{
  "n_layer": 13,
  "d_model": 256,
  "n_head": 4,
  "n_kv_head": 4,
  "head_dim": 64,
  "d_mlp": 1024,
  "vocab_size": 1512,
  "activation": "squared_relu",
  "norm": "rmsnorm",
  "norm_place": "pre",
  "norm_eps": 1e-05,
  "positions": "rope",
  "rope_base": 10000.0,
  "rope_fraction": 1.0,
  "qk_norm": true,
  "attn_scale": 0.17,
  "bias": "none",
  "tie_embeddings": false,
  "parallel_block": false,
  "extras": ["capped logits"],
  "init": "trunc",
  "init_std_qkv": 0.0189,
  "init_std_o": 0.00372,
  "init_std_up": 0.0189,
  "init_std_down": 0.00186,
  "optimizer": "muon_variant",
  "lr": 0.00891,
  "lr_mult_down": 2.0,
  "beta1": 0.9,
  "lr_head": 0.00891,
  "grad_clip": 1.0,
  "warmup_steps": 0,
  "schedule": "wsd",
  "decay_fraction": 0.74,
  "decay_shape": "cos",
  "final_lr_fraction": 0.0,
  "batch_tokens": 65536,
  "seq_len": 128,
  "doc_mask": true,
  "train_tokens": 276600000,
  "steps": 4221,
  "dataset": "wikipedia_en"
}
MLP neurons of a small language model. Each row is named by its layer, matrix (up: input weights) and neuron, and shows model dimensions 0-127. Each number is 128 + 32 x the weight over its row's rms, rounded and kept within 0 to 255.
A block is one neuron, or neurons of one layer that tend to fire together. Before each block is what it responds to, as a language model described it from the Wikipedia text at the highest values.

Responds to: Mostly "in" (also on, with, for) opening a scope phrase after superlatives, as in largest in, longest reign in; also word-internal "in" pieces like influential.
L8.up43 [142 140 107 140 130 183 195 169 176 144 125 114  99 144 130 110 116 171  93 150 172 168  77  91 136  97 114 115 134 173 114 115 161 152 153  89 105 115 110 126 125 123 160 128 104  87 104 188 148 120 163 167 118 102 115 128  80 123 143 130 121 107 165  62  95  87 120 159 103 134 142  83 125 130  87  95 128 134 104 139 125 150 161 117 101  93  89 119 148 168 190 128 108 119 126 114 131 110  99 232 192  95 143 131 177  72 184  99 136  96 149 109  88 105 104 127 144  81 141 157  66 136 166 121  99 123 180 146]
L8.up188 [121 185 114  96 186  97  83 148 164 142 129  61  90 123 143 123 150 111 126 148 159 221 143 174 102 138 190 130 161 104 102 135 106 153  92 113 123 139 120 134 110  80 143 131 209 163 166  87  82 168  36 133 129  97 139 123 155 141 186  67 154 162 155 182 134 142 121 131 125 107 184 182 140  96  88 153 158 113 183 130 168 113 132 158 121 132  71 166 126  97 154 131 119 144 139 146 146 119 184 170 103  93 129 164 110 140 179 118 145 141 208 132 113 150 164 125  86  75 121 145 162 142  89 146 137  59 128 127]
L8.up353 [127  83  97  86 167 104 133 133 110 161 124 131 119 145 199 162  77  77 118 134 136 154 128 106 123 101  85 156 176 111 123 154 134 132 139 162 101 125 132 108 177 124 101 138 112  84 150 126  89 168 106  87 177 120 170 138 108 157  98 136 125 138 113  64 166 116 145 163 138 108  89 163 152 207 134 107 132 143 152 126 137  47 147  83  62 176  70 116 127 211  87  87 149 105 104 145 167 132 135 168 117 154 161 154 139 112  98 111 120 124 181 138  92 130 139 112 115 111 134  85 142 137 128 114 171  90 170 137]
L8.up443 [110 154  98  88 166 157 113 183 131 101 138 113  64 101 116 148 153 135 133  78 171 130 111 130 184 108 153  99 124 111 188 154 150  96 122 126 119 131 176 107  95 152  98 112 124  99 122  79 138 179  77 128 154 166  89  85 102  85 103 107 201 156 137  79 112 161 136  61 128 132 148 159  93 102 118 143 136  93 119 141 123 162 162  86 113  64 135 109  83  97 113  84 152 120 131  96 152 142 111 120 166 115 136 132 135  94 182 184 147 116 159 150 111 127 147 166 140  92 153  93  45 151  94 148 145 100 138 142]
L8.up501 [103 131 127 109 169 165 105 134 153 117 116 168 132 149 141 111 167 126  87 125 124  99 102 211 169 144 161  88 149 129 161 120 140 122 100 158  63 141  87 110 168 130 198 118 124  54 152  93  94 147 139 117 180  74 151 131 118 120 160  77 191 164 127  71 123 151 176  87 121 134 129 114 119  82 160  64 130 116 127 118 106  89 105 116 164  91 152 101 170  97 138 170 169  75 161  71 126 178 142 132  78 132 163 122 119 126 130 168 118 189 135 148 179 140 119 165 159  96 142 188 116  36 104 149  62 116 150 132]
L8.up550 [157 161 157 160  82 117 146  93 124 115 161 143  99  93 140 149 190  81 149  93  92 118 149 116 150 136 146 119 159 111 113 153 141 137 139  90 126 120  86 128 174 157 124 120 181  77 102 133  40 131 165 100 148 149 125 148 190 132 136 143 134 157 137  81 150 138  79 144 119 161 162 105 148 105 101 109 123 169  99 106 113 133 123  47 111  73 131 115 123 137 185 122  60 168 153 129 165  88 111  56  57 120 176 121 142 130 131 116 129 141 166 127 105 151  96 181 127  79  92 105  73 131 123 150 146 146 142 169]
L8.up851 [136 149 147 170 131 188 134 183 117 129 108 162 148 152 104 182 126 160  72 129 134 177 109 118 173 127 144 113 183 113 150  63 111 154 149 128 140 163 134 192 188 122  86  97 110 125 125 115 130 106  57 144 121 155  86  84 105 119 128 117 173  91 161 161 157  72 102 107 154  74 132  93 123 163 196  88 104  87 121 172 124 100 156 148 159 134 102  89  98 141 122 140 118 115 189  73 153 155 119 170 132 115  54 169 124 141 178 167  50 138 148  95  73  65 105 134 151  61 108  80 140 132 135 129 148  74 106 121]
L8.up876 [ 99 136 103 130 127 163 136 142 137 136  69 103 154  97 119 143 105  69 104 143  95 159 105 133 108  99  96 179 193 164 104 140 138  99 183 105  93 139  97 121 142 114 154 157 129  90 170 124 166  96 141 137 174 128  88  84 164  93 138 122 179 142 135 112 145  82 102 117 114 121 194 111  78 111 179 134 163  78 110 104 138 113 146  69 112 159 161  96 117 147 185  61 139 149  94 160 171 113 161 175  96 113 140 104 155 157 106 112 128 102 101 137 129 144 105 132  96 173 160 116 139 129 200  88 123 149 126 141]

Responds to: Final word pieces completing nouns for organizations and bodies, especially Council, plus Society, Agency, Federation, Battalion, Army, team, club.
L3.up486 [169  94 172 158  80 136 122 138 143 160 132 100 187 131 126 100 152 160 136  98 152 126  48 113  97 124  95 106 145 104 156 142 124 140  67 198 147 127 134 133 168 131 150 112 118 150 135 148 176 124 137  97 118 147 105 153 111  82 132 134 133 123 117 125 139 115 172 114 140 122 162 159 126  95 156  34 155  85 105 201 125 204  70 118  90 141  63 155 191 185  90 106 102 134 134 105 152 104 143 129 141  97 123 164 152 174 156 153  89 140  84 126 108 103 140 129  88 147  63 189 127 114 171 139 123 113 160 116]

Responds to: Final word-piece that completes a word split into pieces, strongest for time adverbs like short-ly, so-on, l-ater and event-ually, also other endings (unl-ess, rel-ig-ion).
L3.up19 [157 151 128 138 134 169 106 190 134 170 127 159  98 143 125 158 118 167 144  91 124 139 121 120 111 112 156 149 108 152 134 123 147  87 143 142 140 159 132 188 145 139 108 172 114 110 153 146 174 167 132 120 147 164 123 131  35 205 186 120 118  92 103 149  97 187  81  88  87 118 173 165 177 107 112 118 110 165 136 164 126  97 159 114  76 111 129 198 139 106 100 175 141 156 148 137 149  99 114 145 146 143 127  70  97 185 152 100 169 163 120 158 133  87 106  95 218 178  81 129 153  89  92 103 120 139 176 157]

Responds to: Final subword pieces that complete a split word, mostly military unit names (Infant-ry, Artill-ery, Corp-s) and G-ame in video-game titles.
L6.up11 [ 58 129 157 127  92 102 142 113 104 126 182 129  93  63 215 135 122 149 167 162 167 122 138 101  74  92  55 107 107 148 121  94 116 142 106 143  69 128 180  85 106 115 119 110 113 127 112 101 120 136 102 115 161 186 113 133 116 132 141 173 144 160 151  92  53 123 173 111 146 111 143 111 114 147 137 120 135 102 112 101  71  92  84 126 106 111  60 134 128 164 107 149 135 112 186 132 108 107 147 100  95  78 107 153 149 100 140  85 131 119 138 136 144 154 145  97  91 132  87 145  85 138 197 134 173 148 134 166]
L6.up31 [113 129 154 106 168 110 108 124 174  59 130 126 106 149 189 123 149 171 142  55 182 150 136 164 168 153 100 121  98 104 105  71 122 111 122 118 131 132 159 137 140 117  70 173 166 190 151 136 125  90 183  73 125 116 125  95 121 105 142  91 116 147 116 149 117 125 115 186 159 178  76 209 132  82 134 122 138 137  89 113 136 139 167 159 107 137 125 120  65 166 188 126 119 113 180 110 134 149 131 132 159 112 104 130 105 217  93 129 148 127 157 171 147 119 102  96 150 159 111 130 135 187 105 143 150  96  95 146]
L6.up120 [111  64 137 146  97 132 110 159 152 126 149  78  88 113 119  94  89 136 106 112 116  73 135 164 168 168 154  82  88 187 128 145 134 166 159 141 109 166 117 136  93 121 171 135 138 112 102  84 153  73 193  98 111 144  97 121 134 177  88 126 135 129 179 109 106 108 116 102 193 105 120 157  70 142 182  63 128 121  73  51 168 107  98 156 109 105 163 192 107  89 120 133 159 145  75  93 133 120  98 148 115 106 160 133 177 107 144 130 168  87 182 118  88 192 175 103 133  88 135 104 155 145 119 111 192 140 108 145]
L6.up226 [123  84  95 149 101  61 132 110 127 128 104 117 166 111 123 123 116 183  52 114 116 120 104  92 134  61  86 119 131 114 130 160 163 153 103 154 205 164 111 122 105 127 101  87 206  65 116 109 107 128 160 131 153 128 133 136 129 110 152 126 156  91 160  97 181 170 112 179  99 174 126 109 108 197 137 105 103 133 139 153 172 138 104  62 110 122 150 148 136 131 158 152 123 154 175 116 153  90 101 105 203 151 191 163 121 142 134  31  71 110 164  94  91  92 139 137 108 106 118 112 103 159 195 121 112  93 144 101]
L6.up416 [158  78 175 171 105 125 156 146 138 106 170  72  96 118 173 108 146 152  99  93  81 143 109 133 129  76 116 172  85 100 169 116 105 110 134 135 132 123  88 131 130 113  63 105 119 118  87  92 140 124 104 136 166 118 111  60 103 113 109 164 127 132 157 157 113 155 125 162 172  87 132 171 129 128  85 214 166 199 110 110  86 185  94 131 123  79  68 147 121 159 152 134 115 106 123 147  92 179 181 160 117 153 139 162 181 106  98 134  87 123  93 166  71  84  62 129  96 139 145 137 125 132 162 139 195 167 131 147]
L6.up646 [172  94 154 108 154 116 153  95 131 119 162 162 124 130 123  49 125  94  94 173 141  58 111 163 144 142 145  97 105 133 132  99 116 118 139 120  84  96 125 195  92  39 120 118 141  64 104 149 170 146 157 193  93 123 117  92  75 189 143 119 116 176 166  72  94 149 100  93 143  90 140 140 115 152 139 125 146 113 112 188 113 134 140  96 142 205  96  96 163 137 135 168  74 140 142 135 222  63 192  92 124 211 142 200 124  95 151 116  80  95 148  92  99 139 103  83 122 126 136 119 108 109 161 113 186 155 176  97]
L6.up803 [106  32 111 159 141  88 125 146 113 125 120 120 170 124 156 135  81 133 162 121 177  83 141 113  99 102 174  69  85 133 174  84 110 176 113 212 133 138 105 136 102 151  71 120 197  99  89 140 181 144 118 133 218 120 137 130  86 121  92 121 142 164 162 110 154 122 106 158 162 156 132 141 132 146 128 128 147  98  43 142 135 128 176  80  93 127 165 149 140  86 136  92  76 132 144 162  76 106  87 103 109 140 129 128 153 156 160 114 159 139 137 125 101  96 152 105 123  91  98 154 118 149  98 126 154 160  85 142]
L6.up837 [118 101 138 189 188  99 131  96  94 125 124 135 199 136 142  93 113 105 127 125 141 144 117 128 161 127 141  89 143 119 183 124  89 198 131  77 117 183 108  74 147 110 140 130 178  96 117 140 164 179 131 137 164 110 150 102 168 157 162 130 165 154 168 154 123 181 133 105 146 137 139 183 138 124 159 110 108 127  71 183  86 132  53 101 103 177 115 147 180  76  63 158  99 143 139 108 141  67 140 127  80 135 129 111 165  97 107 128 104 150 192 124 117 136 140 101 165 116  61 149  98  98 101 165 100 196 139  90]

Responds to: Final pieces of words split into tokens, such as multip-le, grad-ually, n-ever, addition-al, plus sequence adverbs like later and then in biographies.
L6.up139 [147 105 114 106 153 117 180 128  46  80 186 116 105 129  91 123 114 145 110 135 131 132 140 100 101 130 146 151 150  92 100 120 143  81 121 114 184  97 142 164 111  85 141 173 115 138  91  99 156 172  90 103 153 119 146 168 101 197 131 144 104 105 108 145 152 161 170 180  78 133 122 128 169 150 141 128 137 121 152 216 137 109 108 100 104 151 120 154 130 132 173 150 133 169 114 111  96 100  88 148 119 174  58 114 106 128 128 126 148 152  91 182 124 109  73 109 160 141 108 149 171 169 122 107 112  71 150 138]
L6.up225 [114  82 165 146 118 105 119 191 105 115  93 142 220 113 104 153 143 119  73 113 145 119 124 137 154 164 131 131 179 128 165 117 125 126 115 122 110 101 105 153 133 163 138 166 130 155 101 163 143 107  83 165 151 176 113 161 148 145 137 113  76 154  95 172 125 131 148 126 104 136 201 149 134 128 146 149 126 111 115  60  78  96 132 111 201 155 113  75 137 129 178 146 141 193 165 125 126 169 170 102 190 157 170 160 124 151 150  71 153  98 162 138 130 173  67  97 138 135 111 126 145 127 112 109 146 113 131 187]
L6.up231 [102 141 229  88 162 115  82  65 124 161  63 141 122 102  57 106 137 106 128 101 180 105 127 117 137 143 157  81 148  81 125 164 173 123 164 130 172 105 170 146 154 142 129 123 127 141 184 103 141 117  83 142 159 116 186 162 100 101 118 130 118 143 142  96 112 113  84  72 107 111 156 101 150  95 131 121 198 133 111 184 134 120 123 115 104 176 112 123 159 102 110 148 144  96 154  78 175  91 124 113 113 125 118 116 101 105 177 161 118 156  78 149 118  75  90 139 115 145  76 104 119 154 118  55 159 123 120 180]
L6.up279 [101  75 104 114 165 131 116 106 156 158 136 131  89 104 115  96 114 171 147 163 134  99 122 154 115 143 161  94 166 141 118 111 169 118 148 134 137 170 171 124 153 160 114 100 153 134 107  99 154 162 171 173 123 124  91 135 135 171 121  87 134  60 146  93 103 104 179 104  55 138 123 113 127 166 172  96  78 114 133 100  96  59  97  94 129 136 146 122 104 184  95 159 182 131 141 127  93 137 166 130 127 108  78  95 152 160 130 156 121 152 131 197 136 110 126  71  62 121 158 135 105 112 156  90 179 108 143 135]
L6.up481 [148 137 145 109 104 181 114 166 120 117 111 117  87 131 150 136 102 160 108 141 126 108 104 146 132  90 186 114 158 158 158 144 177  98 162 134  93  80  87 106 159 125  69 128 127  87 176 154 149 182 117 173 175 145 136  69 112 134 186  86 106 131 176 136 113 102  99 166 116 102 121 112 131 118 142 104 143 165 158  92 181 188 144  73  85 133 131 122 136 137 106 187  98 105 140 136 166 125 255 137 178 147 144 179  98  79 172 121 111 107 149 112  97  85 157 106 150 113 139 134  84 131  72 172 166 147  68 193]
L6.up549 [148  77 127  85  68 125 134 115 172 108 166 128 134 119 147 112 124 167 135 127 164 151 154 100 118 135 150 137  80 151 134 106 141 121 147 127 123 158 142 187 142 117 115 147  89  74 146 148 130 155 122 138 167 139 108 141 154 105 111 110  89 104  81 113 154 105 151 183 127 168 159 119 167 175 145 142 130  88 106 188  86 101  72 114  62 167 121 102 122 114 148 145  92 117 118 113 119 131 115 115  84 170  83 179 149 161 128  80 135 116 146 191 130 128 117 101 131  86 133  76 164 140 186 109 167 128 101 166]
L6.up749 [120  76 146  87 130 138 200 184 101 122 173 104 134 109 143 158 126 175 113  73 142  76 141 132 138 175 123  73 143 167 162 179 105 119 169 111 144  69  92 101 136 108  57 134  65 117 106 154 182 133  85 133 143 130  85 149 141  94 144 116  54 164 118 118 138  70  87 132 105 160 153 136 125  84 156 120 105  84  94 140 127 153 133  97 118 152 135 168 117 112 154 186 143 144 137 143 159  79 142 193 185 128 181  89 138 135 115 190 137 132 135 158 101 171  68   0 192 140 153 125  91  89 141  85 156 148 120 189]
L6.up864 [ 75 125 153  84  84 149 142 151  86 113  64 109  79 147 127 158 113 128 213 163 111 122 127 121 148 168 132 138 125 159 156 129 138  91 147 138  87 109  92 173 135 120 163 193 154 149  80 129 118 121 179 146 129 154 120  60 101  92 123 144 128 105 154 135  98 110  60 139 121 169 120 105  84 145 119 159 166 134 191 124 106 175 176  84  92  87 108 107 131 127 155 140 136 107 154 136 112 118 137 160 126 138 112 135 145 105 125 113 109 145 231 129 166 120 130  93 107 109 150 136 145 122  96 196 180 131 113 132]

Responds to: Prepositions such as in, of, and throughout right before a country, city, or region name, as in "largest economy in", "Association of", "born in".
L6.up319 [115 118 128 205 154 152 201 150 100  41 110 167  96 103 112 133 120 120 112  70 146 112 142 112 147 104  87  84 183 135  96 171 237 157 156 108 138 116  97 146  80 163 146 130  92 164 184 124 165 125 127 142 113  93 125 112 143 134 165 125 175  66 165 106 112 169  78 170  74 121 181  63  98 157 139 132 114 181 144 123 123 116 126 113 162 131 121 122 141  95 114 120 166  96 150 134 145 115  88 166 179 105 117 111 137 127  94 113  64 114 140 142  95 117 104  98 149 104 178 141 147 146 184 138  91 110  73 156]
L6.up462 [100  51 136 162 150 111  83 152 117  85 158 128  97 143  81 106 107 139 128 150 137 141 137 110 148 140 106 118  87  79 132 123 157 129 155 121 144 170 102  93 129 102 120 109 147  91 147 127 159 105 203 101  69 105 143 113 132 168 123 198 130 113 220 104 129 122  90 138 146 200 122 166 136  79 142 126  67 112 182 161 149 139 173  53 132 148 155 137 166 138 101 111 139 124 131 165  80 110 101  65 106 162 155  80  71  85 157  65  67 144 132  91 102 108 108 140 133 102 161 110  98 129 158  69 119 156  96 159]
L6.up489 [126  93 178 139  92 124 109 191  49 158 118 139 106  98 141 161 151 167 121 161 167  86 119 143 116 159 133  93 125 119 189 180 153 118  78 168 104 106 112 106 198 156 103 109  95 157 135 126 122 112  90 104 122 177 149 107 114 144 160 137 206 138  92 148 107  77  64 157 133 110 138 101 114 170 186 105 145 106  99 211  85 166 134 146 161 103 116 156  87 159 141 167 141 100 141 106 169 162 136 156 142 120  94 101 125 114 177 130  93 123 150 112  65 140 160 152  47  76 160 120 127 120 116 125 158  49  92 141]
L6.up534 [101 111 159 119 170 114 121  97  58 148 127 111 113  98 154 117  90 143 169 164 170 172 169 152 127 159  58  92 125 128 116 145 166 127 129 169 130  75 109 154 169 139 120  80  61 121 164 134  87 141 145 126  86 100 115  95 145 103 136 101 115 142 152 114 134 109  56 128 138  58 122 118 128 103 131 150 173 139 133 186 166 150 173 119 175 134  86 125 181 141  78 121 133 128 149 136  99 127 172 146 136 114 148 113 131 129 105 141 105 126 133 156  32 137 151 118  74  98 140  97 172  71 173  85 162 186  62 159]
L6.up723 [154 120 116 174 236 117 187 149 190  88 100 120 170  95 105 122 126 193 107 167  98 141 129 147 135 138  95 147  81 125  95 113 161 124 135 123  53 109 137 102 184 122  87 149  87 112 160 147 129 125  96  85 132 190 139 125 115 116  80 201  79 127 162  99 123 129  90 108  93 151 123 165  91 137 149 153 172 119 112 136  64 120 119 168 122 109 139  68 140 115 157 151 107  99 176 180 151 130  84 154 166 131 155 121 136 106 102 164  72 104 131 117 114 155 115  90 157 105 150  88 171 139 122 134 113 117 155 154]
L6.up746 [151 207  63 112 133 123 168 143  93  72 117 147 125  78 196 140 136 142  80  94  85 133 132 120 142 101 130 112 185 110 135 128 146 180 161 155  88  58  95  77 119  82 135  94 133 175 181 180  68 136  99 165 114 150  80  60 129 163 112  74 147 123 149  65 105 149  87 113 150 115 140 176 123 181 136 159 156 131 125 101 127 172 126 114 116 164 101 153 104 118 139 124 155  58 161  92 106 189 180  72 111 144  87 122 145 128  93 117  94 129 178 160  80 176 117 123  88 110 119  73 143 118 147  67 138 147 124 166]
L6.up861 [124 169  99 135  76 160  90 148 126 110 120  99  84 119 113 163 124 160 139 151 120 119 157 165 100 116  85 112 187 149 157 171 131  95 135 124 127 138 116 100 146 120 133  67 168 136 135 135 123 137 155 103  81 137 132  82 122 130 175 106 106  64 126  98 152  91 140 103 116 113 144 132 131 153 139 159  95 121 126 131 139 121 164 147 119 118 140  79 116 147 132 151 152 174 157 114 149 183 127 142  75 135 146 173 109 113  97 155 132  85 137 155 102 151 163 120  94  84 170  77 101 190 127 151 134 177 109 185]
L6.up862 [125 103 119 191 125 123 135 131 136 109 111  74 205 132 166 144 160 106 171 181 100 112 149  59 134  78 136 109 103 111 147  97 175 128  91 186 162 158 118 185  95 168 195 155  89  93 180 145  69 125 106 126 104 145 166  87  85 141 125  99 160 108 159  44  79 137 111 110  69 125 110  37 170 119  95 139 133 140 154 182 181 100 140 125  96 165  79  97 140 109 144 120 158 100 141 129 153 160 117 187 107 106  73 155 136 141 157  94 186 160 188 141 149 106 174 160  66  34 139 139 151 132  91 141 154 124 116 157]

Responds to: Quantifiers opening a noun phrase, often sentence-initial or after a comma, such as some, most, all, other, two, even split into pieces like S+ome.
L8.up347 [ 80 144 116  80 116 127 108 202 149 187  95  94  93 101 128 132 128 124 166  69  94 163 172 205 150  98 161 143 137 152 183 163 149 147 115  96 108 144 144 135 167 107 150 136  86  98  99 176 150 128 139 172  73  41 127  58  77  76 113 119 182 149 146 150 142 106 176 149  83 142 131 129 135 116 103  68 149  86  55 164 138 116 115 120 190 188  95 146 147 145 125 130  83 148 108  94 138 158 167 144  75 110 110  48 139 139 156 143 159  23 127 150 116 165 174 147 125 132 138 134  84 152 132 125 118 100 141 176]
L8.up493 [129 165 133  45 133 197 119 141  84 120  97 138 139 136 136 127  75 122 139  63 116 147 137 185 114 184 135 153 156  94 101 140 144 101 206 118  82 152 181 138 192 154 104 115 170 149 134  82 191 144 189 135 155 136  83 152  85 110 111 170 139  92 140 159 152 107 170 220 135 115 156 137 148 155 122 133 139 108 131 147 145 133  74 126 154 141  99  71 128 175  94 104 137 168 171 188 152 132 116 133 127 121 174 114 126  58 185 119  61 135 127 192 145 135 129  80 127 121 142 131 179 151  95 107 170 102  96 166]
L8.up536 [111 120 151  99 105 130  81 108 115 134 109 116  92  85  58  85 120 152 112 161 160 122 101 113 104 151 173  70 106 121 173 194 140 147 219 108 160  68  82 178 162 164 129  68 147 111 116  82  68 180 118 124 170 128 111 155 149 117 169 130  82  76 156 126 135  97 134 232 125 111 129 117 147 153  57 153 173 110 151 127 137 176 166 109 103 167 129  99  92 127 122 118  84 135 162 138 112 100 133 143 125 170 190 160  97 130 166 138  92  87 200 103 129 139 109 121 118 175 170 169 144 109 106 171 117  72 127 130]
L8.up551 [110  75 132 110 140 163  87 152 188 105  84 146 109 120 114 130 103 156  98 187 106 112 150 162 154  47  94 129 138 131  96 133 210 111 132 141 149 148 100 147 166  89  91 103 109 169 112 151 126  91 170 141 137 230 137 110 124 139 147 155 140 140 137 155  91  95 157 159 120 135  48 117 117  99 112 154 126  91 101 155 136 157 133 102 124 146 114 118  67 164 208 195 120  99 110 138 121 139 131 165 167 126 138 167 109 122 121 146 114 154 164 152 114 122 129  99 162 105 112  98 112 139 107  97 133  84  60 148]
L8.up596 [110 170 103 104 123 134 157 120  80 193 115 122 146 112  90 142 138 111 115 102 108 143 118 140 115 100  80  81 149 156  46 126 177 131  95 115 131 109 145 126 176 179 143 119  96 174 167 163 120 147 140 151 161  99 126 141 140 131 155 101 116 108 176 121 181 102  74 131 153 142 140  83 124  24 122  99 138 203 105 172 110  64  80 178 112 140  57 139 106 139 145 156 146  88 154 135 109 134 198  97 121 157  80 163 155 145 127 142  84 111 145 143  95 148 113 116  68  88 176 139  81 119 118 119  66  66  76 132]
L8.up609 [140 174 122 144 121 105  65 143 128 123 163 160  87 151 117 148  75 104 134  94 148 130 148 121 133 127 161 136 142 137 129 211 125 139 125  75 100  83 129 170 127 150  88 107 163 139 131  90 168 105 123 137  66  94  71 119 136  84  83 128 167  95  89  86 126  74  83 132  38 143 176 153 154 124 115  86 146 116 112 147 122 137 122 169 153 169  98  42  83 139 144 154 151 150 148 157  92 112 153 168 134 135 167  75 109 139 165 194 110 122 158 136 161 174 125  96 107 131 139 187  93 173 135 121 142  86 145 185]
L8.up838 [186 157 115 145 111 161 113 155 113  67 133 195 101 107 135 131  93 133 153 134 140 115 116 137  89 133 164 126 159 160 130 110  82  95 160 108 136 112 136 128 138 103  74  90 104 132 139 145 218 149 124 124 152 120  94 176 124 203 139 181 117 151 142  84 155 168 126 161  79 128 154 138 126 143 121 169 139 106  64 112  95 163 106  97 143 159 121  97 173 115 158 162 112 143 134  62 177 140 123  69 140 165 143  90  84 103 110 144  79 116 155 117 145 159 146 137 141 152 157 125 138 136 172 121 136 113 165 148]
L8.up845 [127 118 125 111  87 143 129 110 110 134 110 148  82 139 120 220 113  68 207 154  63 160 177 138 138 127  89  86 203 175 174  76 143 130 135 127 128 152 126 167  69 107 130 147 150  88  31 123 134 131 188 117 107 132 122 145 129 129 127 140 169 144  59  49 139 152 168 132  96 118 129 173 125 145  82 173  88 106 108 115 128  86 103 163 152  81 125 173 170 103 138 112 132 121  56 184 184 149 153 117 128 115 136 135  88 133 114 218 114 157 125 163 128 127 187 103 140 113 164 148 144 157 139 125 138 149 148 194]

Responds to: Prepositions such as in, as, over, with and on right after a verb or participle, like "flying over", "located in", "classified as"; also the "over" in Overall and Overview.
L3.up489 [107 149 109  88 155 115 129 166 155  85 129  66 104 176 187 152 138 164 132 128  86 112 182 134 129 124 135 127 170 172 156 124 143  98 141 176  84 143 111 149 138 171 155 102 106 111 116 126 173 132 122 144 152 116  93  74 129  89 116 177 196  62 147 148 158  81 133 192 129 117 178 104 136 175 125 151 103 140 134 134 151 179 110 113  91 135 114 175 115  83 149  96 131 141 120  78 158 227  95 115  91 103 131 176 164 129 130 178 103 143 176 136  47 155  91 136 160  61 128 127  55 117 160  60  77 100  38 168]